python train.py --n_layer=13 --d_model=256 --n_head=4 --n_kv_head=4 --head_dim=64 --d_mlp=1024 --vocab_size=8192 --activation="gelu" --norm="layernorm" --norm_place="pre" --norm_eps=1e-05 --positions="learned" --qk_norm=false --attn_scale=0.125 --bias="qkv" --tie_embeddings=true --parallel_block=false --init="normal" --init_std_qkv=0.0264 --init_std_o=0.00517 --init_std_up=0.0264 --init_std_down=0.00517 --optimizer="muon_variant" --lr=0.00611 --lr_mult_qkv=0.4 --lr_mult_down=3.0 --lr_head=0.00549 --warmup_steps=200 --schedule="wsd" --decay_fraction=1.0 --decay_shape="pow" --final_lr_fraction=0.1 --batch_tokens=32768 --seq_len=384 --doc_mask=true --train_tokens=353500000 --steps=10788 --dataset="wikipedia_en"
MLP neurons of a small language model. Each row is named by its layer, matrix (down: output weights) and neuron, and shows model dimensions 128-255. Each number is 500 + 40 x the weight over its row's rms, rounded and kept within 0 to 999. Numbers have three digits each.
A block is one neuron, or neurons of one layer that tend to fire together. After each block is what it responds to, as a language model described it from the Wikipedia text at the highest values.

L4.down905:561497501464481520453439546474505522507444541572489528532471541541451549474446570517495436584481551452509461401404428552487557461498504587481503521414434471486478455515473562476547530497496531559470460517499429493505450513457527500453531526478456451572498499515499493496527447541508465489398575498533537573553492517435539525486489473581488516468435455468468498526490515416483509503485
Description: Table total-row cells. Empty cell separators and first digits right after a Total votes, Total length or Totals label in Wikipedia tables, e.g. Total votes | |; weaker on number starts and apostrophes.

L4.down311:537534463412551519512526489490569519419486568508530507450585437566442519467465489463494555490542504477505539465473496481494500481472559484495491493495500487455565564485516513489516483491469516510501534486478505408508507472526426492452484492495546472555554458506505442538466424496487443470461561462471488517528460474514459573502524515559449473508545554452449524509528558505536416487525
Description: Table cell numbers. Spaces, pipes and digits in later cells of numeric stats tables, e.g. football score rows and career stats like "| 12 | 69".

L7.down17:477489530491545495509498577464529510448588530426516482514552412530539501522491561485456460440532483504489485538517475502503484484533540499497462531568524449509546531507510472524538552485473569506526564501486490527499485496438513519474480425551524422450475484492539427491426508493432523486552482540527492438525539496452508521483530564557519569506425535515513473447479578416631511561537
L7.down44:554473508520528490474531516582511510481593534517515503493486548531511509459465486504478599459589509496517505471517532542467409452560524462570446505507487507548541414532497578509473478530522548498536421453481501472443480454484514411516547478493499528511469504541519489478502545567544503525511514452475463473521593468495541506537554515491500443536493507522495486546516472527550540580503
L7.down404:504500519545532500497470472524496516518547541548511471500433443515493434503501499470449420517454479547496509490539599454489505467451550483471504502496534552467496506542484434489556489483513477476526531486501588513544573481463429456484461543488534463425502453463450439507507480523516566488561471576515518575488443482531504499495523448434473463519442504587514440506515486536529495485452
L7.down498:516528507511558485456468457473566513501537581477480544501585504496524482554493534554597467470500471462499482503466480554461470494560462442548523450470520466476439576445502467510459426441629564496540442500477545476512566530466449511454533509458458461498529474519530515473507498529511513476507511480445462503497538473525527612536474474485543522564531501511466448509516489439535529528465
L7.down622:537548460557566459494521556454513461558569483527490511574512475493471437536491585458480526445480549484524565512514510471486499461466496444490526466540457542436553480523462450466550571465516522527490525478463509471446449492483451494430502509549497472455461565512497512455438517569419545496529512526620470469455547521445475467569459504437493488499414592474530573500483569494534457516481
L7.down628:537531511498505402545482502531462525478497538549495497453503489498503458530482509574480505481563505467516527458513482509467565530492534513477482533456510424420507516576521525492535529478479565517556488539577567504493538425528455501502515442519543497446361593577478526439532463559414503530469449519522461469511509493465502499492547478496599468537516424539446515559502512506524467586579
L7.down669:466520519507478451557530448527526487498460472484512572514504498568507482497481476530565501509520522530572522518458578479494600493411505522529513482527520506478558550494538399456529458493513503598509470457537443566487484490506504467458594452513567503504500440514524523450524498545507559542546462471553484496436501476474438496449495506412516503509524519514507549456535483531482495539444
L7.down805:499543507557537402463492470456453505535528495517504501494497492472462482521520441529568514570581430554494531572481485550450472506447426474515529459518512463591507467551520538544472555516503468506507514473549462496470436434452532491552492520504518507499535642479519438458458564514495459449519517471477464498488536553507500520523559509576497492423420528554484483559496513529454532533431
Description: Verb stem before suffix. Verb stems split from their ending, such as know, tell, realize before -s or -ed, mostly after a subject name in plot summaries; also apostrophes before 're/'s.

L5.down16:542495431521496519432445463472492527548523454493483485463467494452537451513448480455476510481537526554497548535428443544449506498548506505525472529479553510481593494498496497488530486374515523503512419514446495550512444486466515477432509518553525418526555544492521508485496510556489533594485488507542519526538408432512549491512478454493529487447463552543526488478500523464410549477481
L5.down204:425537549490492548502497460513512558470609474511477452568411538491421467507509573456498456567521580519549486528490610474453475485529507533600555491513443470557515503515543545493505503550467524539561491452452488540524523533511525517480474500491441452507528488478534506550511509537570575515463517546437492575492504485493490427554468468511453526468531487532474509497512486594455575517507
L5.down241:473453383506535529489484453573542509546523447505544507478492563552510513523540494518500482470400502517465492524508529511550504498420459534532530449391470492543507539524464521541518506561538466521491473526522444518563448464468475501509438468447450530486506494470592504501438498516510454490509519541499501442480519451416510513551476510437493512501548588473512519479540569544517442475524
L5.down401:485475496537484524502468494555479444505441551473508489490509508490484418479577588473471500568475456535572542450434548472558523533538511485438544455493489447490477472570500456457470558530504518501508536514472549465493496547486524413549523491529526511503537464543491504485505534485508487494499567477529529498406481516546601425498417507552535487515518435495486482523466521477480507425416
L5.down466:535508485528504448506508469488541495479499569469502501459529519574547468460458509480474533494498507573482471482479529510518418485573435413493484481510502490502518487573500542470463446517517455489509475577582560503516486452481534464529486462482484508448509456468506500565471512509522410481478442503499507429470577556559448500568510488463500514511513506495464515473614496497431519506408
L5.down641:462506492552491539573471525541431545409458505528467531527441488494448454544513546518497462520459558522481442469547424527512530479569550560489521532524475506476449476558582529462431483534519435533469483452494533557516511540483533473513506504496504531442525474548535522530467492509521524538379489500434477495490512558525526531462488558433484468477515429513482528514551536523459478528527
L5.down665:498535532455508500505521402528439508457508442501539463514477491452556479408504479517434490460514537562545532482476570479569488519533526548562531547476484479472492470514536527527487475510525424586503493531474465483517532468477535473544477494420443551534516512554501586428443469459469447563507519532495489426435562479438500446549510505460487475527524527500552579496532506467479423527487
L5.down926:491461512546503491504508492468434501436512467437480474496530500511508553519508405521490517519584450497439528464563487521572491516478425498379463560479533563530477471488511491558530608539507456495536449431507558510525546439516503493520477513543510436496502512511499426488490519499472451467511499488506436507525477535499537433520492554451581530471473551569520520463455452495504466482529
Description: Word-final suffix pieces. Second subword piece completing a word split after its stem, most often verb "-ing" (connect-ing, cross-ing), also name endings (Sil-ver, Fin-cast-le).

L4.down77:520483541590528472451430571532535519482477551474560558549490553500499510399477531520500478554534472512514540505440483462499447451520544573493487405487463514482519549480476551545536535487441502488495471521517458454494504532563525402503557504488445521528573552484463500474561493491523407479544479552479498503484547553548498476430545527535548587491482434461469477401552474523467491475499
Description: Mid-name subword pieces. Later word pieces inside proper names of people, places or organizations, e.g. the th in Jonathan, dy in Randy, g in Christiansborg.

L5.down41:522504476502546534493520502588576505499482475510476468508518509497478485522506535527389500435557520523431530479525544482475515486453542482485443480477530475504528511449462496556455522451471495516525600530505538519468496504479411448499425521484571520583493498551503530548542444528409482505456495561535563566507497486482472484453568429438488497459520526486464518498483575558573482572541
L5.down264:515470514491497461487488503525446547486598486478445532489437549524509476533509477472462481557473498526549480493517482467515575497471498472525455564396509546481500445547524463538467491454451536542510570451568529564468525522477506495484542490541491504483526531534533570474492462496504579502482564472438500513406501590440511441496531517517520499486528496509480502528493484524470491560507
L5.down448:524529497473515498496488539574524534521481451528484446496543484498501509484499522477479527425521496511409426480584454465533510500489480535477536549556457531347508554498448518532545514542459532515489536563466489525471459491500436580445551536540479500549498455515556429524438458538477516492501497571436466530552563503503522538502430521476485502467469538471567491503503529530553458506488
L5.down535:514524527533435559503519493536501508513543487480493533477475496506570451511462477498496573463575499485577425498465479555480497529495500487488583451493483499508567512504413568544515443491561490472542436474522505534471507547566500496558469469431517480437437512457548491504504372435465474482541505513515559506536594485510540519496483449409506544498497453491432495507495457506487420526429
L5.down692:513514519451558484468448522551501558492496487511512572517505488469483474497491536481546521476530525473466483473464482471497625492480542543573497461481463504390508434462531538447559470515473461486462453502572459565553510530493505478477538461447508506467457521488457469523578453514498543562551523522521436510410441444510486516524520502492545480523557455512448428532518486495528427498516
L5.down707:549487470533508519537528457534503466487526472475522507575476532514512510420516573456504589478494497501504549532487522514484421479515582520486480413448537432547511458496411473464531516495480485466484554530485469428507541469478575474513494477500528562426492439537518584483459487448468472501511470576526454522514551471453451498493488562458516429464576544413594492538506545528500507461475
L5.down901:543508491541464461487399502508511466537579515437461494540490522507577524459475595504493475521530472499468554463470508491543563447564579606456543471464486487463499455565489482513533416534482507553507519463520461483454497510494448462487472453485514500382413532485505482512510523527504494566529464471555510447535464477518506500494461525492476503488465437525505484534512464512462513446510
L5.down966:576513534541538506470388479558580501495576502550468495567477484538500457533545506528506458558469466595414542527490456522517428482527504523443509483463457459485527411559439518485472522504498533502415462484497541476516502622481501552495457471529424429521465499485458461525564534511520404508549434486495456477505486512447476494434524427503523468511552450444474479525484454492541541515550
Description: Inside creative work titles. Tokens early inside titles of songs, albums, films or books, especially contraction endings like What'-s, I'-m, Don'-t, and of/The.

L7.down70:553510465519466555479521482460492496550466483411508385547576543552506508521474489471493554490570480479463569566519492511521555526495518511447538535488556495521545498510407531471470529458491556487478476502475569469478471465508518491503575489424484445450542491532486446475500405525531494542473421427497549560490452494545531536467495512520519567480518517492433545488444542520478548608563
L7.down84:473523489519449594485510439513594477442530459476526569510491467387452543509550538444450544501453428489480472471513490440559552542525539431519551538547489505495532464540524472504491554448581543512453459456523498513477523433440509453484487476505481397472444532435493525535497421525480483500527480472553512551484506510523453493524538542550457443551466558565465531512422506464461537564486
L7.down535:445521455564544500475521517481518500530481510492555476491486510488503508492515488511480564578499501482533472563537542465532523487519482494414387437475536539527517489406560526470543545494388438465499549535495456494538480486529520494497518491413492527468480441546528470507521470526575539460503556547543538538464488515538461540517548455462570559453587460506492489513503523518566460563515
L7.down537:493452498490565559446520448528464473512490480527598568505475531546478490555586552483512476461485463498580518517524539501516556537532463458461488502541478508557413484493465491433478503526441514493600546497502462418520511426505552557543539525476572575527436532522495501419446450525519501455494487499505544524462496483489470430466561601500487517496527482502516546557538525428528461589440
L7.down576:495558550534494492482397481494506544415519498529519536560430522477495505541474486461525511520457516426524487567530500438514471517463525482542479476615508523532553542474510526500450492520496457577496488491500476572476524437447517510495543513560468511438385439513578485546529543427486456520471477495532477625475541578524472454474476488463535464514571416453520554533475523504541501527555
L7.down598:504440570504536450500596514502524479501486508536564471549468486575527493493553426482527474514442483499514478417483542507526605424532504467490494567528527461525537491469502440524522500544546455450528491546468460497559457478473476464533522478417493502405498533556481476537471421494502503456549428476476486453450579507490479512538484525562519496498536568512518513440527397465489450477517
L7.down651:471481558496495441577522535484552471552495514483512522589518536520520436550422505608458558482491458493431509455529467510504420540489539433516542466454569448446480525534503482506453534447489550457467477479499517493539436507469385567482476448478529566437492578464425535428532500503495536475509497507424538470495528535473510504517491536563501487507460534527519521497512480526538489541514
L7.down1022:495504520558488462503471535425431462542480472490521505482506540456467493572465531565543465506470521517519506506453534522466498486474586410559466475500453548485491563489465529466472538519509536548492494539497542567558443475526534527502444505531474478576604512515512466475491482523504454479491449425532503489532502486390441498479526540463463541514520498569574511501544474517505474521549
Description: Table header separators. Pipe cell separators and gaps in the header rows of Wikipedia wikitext tables, such as after "Peak chart positions", "Total" or "No."; weakly also "to" in "was to make".

L5.down75:511514483549472397532474471508515528473439448495390519483518523516517498523436513577475493466538440515477454484550434551466468469511529420558529509498524520493497509547495556438609551401507493483560523543519496519528452404533439544462476479399548528502559487487494503474457508475506461467452454484502484529491570523503458535480499594474485441465441440513479551480548464566477543546515
L5.down109:524508438513448471485524522515514460423497496483557508453456546481515487423525547530448577519500479442444506558421522452454519391532544507446461488457495560459480563502520489529511488550435452488460508543491547443541528522487474487505485501413530552464533545455456568610510515532442520468596480556517522528452575453477498530517572555559443519482508449468514532526558549461459533509514
L5.down272:509497505576457499451467625513520498463453450534478445537464461469460469502477523430529596483478517480469526531535519513482517545472550554547445519517482527478563433438577448477541543499513470551449465460500552494498427528443503459480475556478455545528545467467483436453563490502522545479452527555517539523516459533367548454522482509392517486468486538479529582454502477518482462511519
L5.down373:441452586560480548489500496522461509531441485476566464475498489473485511537551523483424517557548490519520504474533586484492467523426499568504451489504425522543452541508451566579521540520507499571458449499507453474494540529434576496508524465497482456551521485483406539525520518544472595518480506488507503536539576410456479465423531520560525561493522483490508433407505460445564456492524
L5.down387:426512476548466493498501575449499464486471457532499494533531456515570519457496468510449580495495447538518480558448499511554522442481520529497507471456475487484462535510542528458555497505472471463495556457451525502515517511529500560509515498534504573468511533450533481525569460495529540488575482486483502437490422443492574454483501510569477565506543552411412546419474455486455405506547
L5.down687:467341492556496519483553521456494542431504504504539542553504501483513440477484488459516509484413535553523535462437559502450549499552494514506539549535464488448495484429468471509497420532516577587459542497486493540506502487500496506454428499473498510539595393458500475586497499422448515516487512580562527508484500482532492498504531531511565490514470488505545520551510505500464510521489
L5.down921:495493434545484432548425455471542534533508501561512443502494531427488470490469516485435484491415509541487483528455471513438503555514480573470568458461498467499483500564501435456491468522522511575471562521523505490353539478502551484469501488554566491431552437509524498535503488530505501440530472589476490500496573496488432453548530541495533512531504425510497552573527528431538513488554
L5.down1023:442497497485510496436477508536514483530470484470473470494525467554443575506445485426486466474481528506501520530572495486474469511425462529455536466542556513450537493476420469516383580495504537496503523512460501452505468501496447561482489497571539536490496483446493455588538475508563507482498502508568507541603486560459541435515479493524465468514460490492480545545502587490502517530533
Description: Digits in numeric tables. Digits, spaces and separators (|, ;) inside runs of numbers in stat tables, scores, and coordinates, such as "| 6 | 1 |", "L 3–9", "17°11′50″"; occasionally mid-word pieces of names.

L4.down500:567519551561450518478508554550432512471509506556536488564452521494417501502507557536555479491488513521454484553470460480493540512486500489500536527452477492528574440446445498558491474506460484568493465555518525555499481551424537472470548538516436478447479495417503417546529583479476486473425529584522466476488478468522550493519499499445500474441527509480524552513500520496503473491557
Description: Song-title contractions and auxiliaries. Apostrophes and verb pieces right after a pronoun in quoted song titles, like I'm, What's, What It Is; also plain-prose "had"/"are" after a pronoun.

L5.down55:511461461519549577522509543527503504493485417496544453560463513475564516525507534571494502483550468533476560504560512450510565513446494533487507530486472494470565511529446497474506456521473486498540537540497560557481479493413416529445481492483490456575485494526573500511494543540566560576534469496513489568560513474410558484478422534565440498621422496522554537477489464485460414471548
L5.down133:537484519471532480519506524445464501464497540522500459463459546510563515372510475531464459501483530492541505534518539549618504516510484534491561438462580540440515497539534514488558565465397509504488538541428442489487518497501469509481471480436481585523537507479447487582506587510512550500541450426489587452405515479506540516492530465476562445489547513557483489473491477474473529421505
L5.down178:517491503538422484441524410449564475502447460518485462537499537503528439453534531502523490500478483464550462509496547536523554526508455457495430499524485416500462431495477521523589518519573529494463468565491485542422485469504480436512426511526545458521464455399566501496562417451518527584561474543437484583506571530500437455450535515480510547425460541475489494486530499483549526533597
L5.down276:501555513500530480587491461478446493585521506492454525620488530542491461485565519510502484442484497505509520577546441559508513486534505508476597530483575522421463542510532489495472489464543461530462455559463483467414473477509468472525500456504547470543533421574534502495610504428414509455542512495457447553484519475500523426537437567562567533543539589451467454525515483450523484477506
L5.down372:462517525505566469434435528461500516470566523470533489453491553497485557474527500545497511522441476509503481475515485453568576506500546562558533446526547454528500488505509511508429437468472496513506467426509474487474475547502566563516478443531489550472525467539566517512502518513451521459518508485503516456502552453446503539508541482627551516507414574529514477474475487426522526500603
L5.down523:527521487473465449485450514504544504418443465491477469505499504445459497455523491450483506519461520496465439493466461586445564505429508457547527450578576450437459493511515460542556564463464499484459506521467517469490512536472486518466530440482515541502571462503485459487448576474571458507484498474492527493505525566406480532418529521453544547514566509565488502529515468483523420536553
L5.down786:515503434460462489465505444450571499465522500464509526514498502464549542544464493545469533501497484542561521399496426526475581450502514485500529471543460500481521491566450454507411506515550573500528480458461446479461513497566492525428512472423491529511473449534510498513509525505434529471460502625472425528580547489471471534545465504519522536523384481569541536498484461478471472558492
L5.down1000:525465432481530483531472483521508524465547419417527498521501496534495522490489544513510571448460508529477493517499412563537555545459507551391501475559463442470503450528518493406557562517484572504504422542498455471439508498557472506520485574501573510459424474518554466515517537490596507499460551488494522504512506480501511478470511537517518478566479502410513505573465616470455448486507
Description: Table total-row cells. Cell separators or blanks right after a table's total label, like Total votes, Totals, Total length; also scattered mid-word pieces and colons.

L7.down195:562470489456488459507513452549507550441518614455495497457479529601482496467511506418521486493417506473497565511444635468537505441436500527521510501509508500472545502541563438444480540417519507522505495519501510473469482515555537471449483438501598563491570502541559501526504502486435450478519498409538482497562487514507533452533507544499534457527530527518508535478526471475488529494459
L7.down238:549478518590449439483516467546573517452437566594468497496473557489466512429555501452482501547487533466494563534549533501468515488426452584463428562461442439529419498522494468499529490489484516408532496541545513475567531475453515484474485489507438522428487466515452475517515565508499498399565455523514518518492514454453454522450484537486528477547570486502500505511495440430533481474548
L7.down392:514516443493495512488540447490532566531550521521504525477610529456481474443508463460517507453544473455423511531486476474499522542558504512529596487481511437535516496434494412543539490525525505460430549541503550452492478491418500469506479550528483505598547487399528446528610496514505471463496559464496472536494508498418481520523464517541507534600448438514526537448479509524462468466548
L7.down659:480413406513419444480509476516562480433542545523510521419521525499447549443461493504521551517513479515533478469550482448485472478540562492499488510524463502486521567536569525520500518573451560521551495436513447501546468491465491567527477502462498483555498579441503491566461580516495539517532503454517498494514511449526528571457510520505512428576524503460536478539420485507468464557500
L7.down672:493495517568504506357506509539494448496515419536462524432494513504518489430501487511462410533424516441498522478571585455509491532556508474489533544454521522475506496441478505458541531482522515510441474547500542553469490465429482526457495467470513521485520351500528449478559546525529522447577481498512505547496502485479494504456495522493547519500444478475469455507509497507471464509496
L7.down708:485492478533435463550523509455484473416567509569542479460542432508452547530560507413482482519470466527505532445450554489556531523535456495550464498414526499518477492524508543537444449473580489509587560535559502428448473472474544474486485470530472498469553451531511504478471508477532444517440468499456400486461503548461469471519514562503552408521552508527538518512510510522467488516529
L7.down923:493459408489508494554553456434558467524437519503497452535552467533517504454509524460511503523585479514554505467509493454480465589497500466495471482615477533473448508457441451489510580464491460461494570514506536563610461523545527496493517479522495448512506479396521499484506447477482499501490477495482450514461473490582506514495525487476517482476527481459538473438528555470416583485501
L7.down933:474454435500467428541491444460500481540538540519508490464545519490467407471482541503504467520394480447481527481456564435441585452554493437520484545563507467468473496446590446493546463551490483512508567539532596556482523496535473522537539511458533519516532463532486479535532431493479460579515551524478457515528522511402523534520483465523460498524566506495567543471537515472441489475468
Description: Stats-table cell separators. Pipe or semicolon separators and digits deep inside rows of numeric statistics tables, such as league standings, career stats and census figures.

L5.down18:552460480523448471592423519447513527489494516519462520516533502423454480467496523486491471506466518514576461464496527480472509468459493527480524558493505530554515466551503528525531533524511487488490480552429474442520502513526430458434616458481510528508516581435472503457489564492494500496503425537502485485445441491585480531495491452505535464483512461509489501449502506571525480479481
L5.down57:575504419521490524499450465541501534455541508556456477493534542502504523492489523566497582478446497541435457461493560519546496469436584509505465512471484549509442404478503488539443501473512517391613515533549468489499569477488515521486402471500542498496499530512534512480481507524560476527400510495565562495483538520495513542533518538451496479524467560498443571527426509533479525452540
L5.down110:467481486524583472528529447550465495555488471489451560580523468487414433537465511568455473503518509473527490482423425440491493470518460559536491478478566487522472521527481488565442577451533521536491449501499528505539555528528509466471585487494502494479465511503526502452508418572552476502505489483464500537499479504514505552475577434523459537463477492561449478454484478495519517553490
L5.down238:473537441495491484524564524507526524487542486464448533559435497488472508454522534485525502503521505568456498481500460478493556530499451477517544530529459442532448461512505509568497481444502513465490491550515483545476560487492525567485540542438469500547541491529560489514585403554540506518454494442451429492538549454520479552439572470505489538465490395408544475490445486500579463480570
L5.down285:510473448523495484439499574489482469421501519526399442522461510486509489481538497467506533459371488511461567453483566506556499525566523520513524609394554540534457493458479461472545455528577483532501461533518467483467522498515569501510430554500474491492523471482473496528467488468540452561509513453523495504477508524512481534548481494468494436482459570532499492571509494469483492494467
L5.down572:492472558589523496517509531499531553515510506466485463430455504504441503446473498537524461568514420522545541559504487489485477425510420466468607541518565504517577509481512502497498550451494493511455541539517433543516561513530475551469528522501529523468503469520422525468524491459511545501480503471478525455553551492462506499520504519486361528498412484526560522449458458498535537431563
L5.down784:493549505528558493527547539518548439547476508512503522505548474481457497480565507515482504551504453567486495585504567540542489373534465465537576549523461505473496477498484539517489512542447527480549523487501440482506548492517521578453398507564449527465518540558431439494463497423425524472517479514505470505467537464526621484522488377540506547501481478533555533457470451549511497429492
L5.down1014:452472536457494495521491499496429450467578550461516487448571422518497547522451506514459431482477473421436524542561492521509504554569474524532571468475534458570432514497485457451526459494455510541473476478595484578498463535503446501495605422482556478493493474543504530489525490537474503495511474478468525417435517529534515545488487503478562459453516464469556492531501535502509492484564
Description: Mid-word name fragments. Later word-pieces inside split proper names, often Spanish, Italian or Portuguese, such as Ernest-o, Alejand-ro and Córd-o-ba, plus occasional technical words like hydrophob-ic.

L4.down540:467474436506518480467391548585561546453553442598556492504485550541475473506549505470519451435499414473515525448500467464593559497568536546540528505473458453439517435516441487455526502498429565534498488530552504507481453527506489538462503530503516488518506475509498523407475481491508484461572565483512539506545514437471528545491486496521507507479521520516430478467521470522483405552522
Description: Word-final suffix pieces. Inflectional suffixes ending a word split into several tokens, mostly -ing (Com-ing, focus-ing, tra-ding), sometimes -ed or -ly, often in song titles.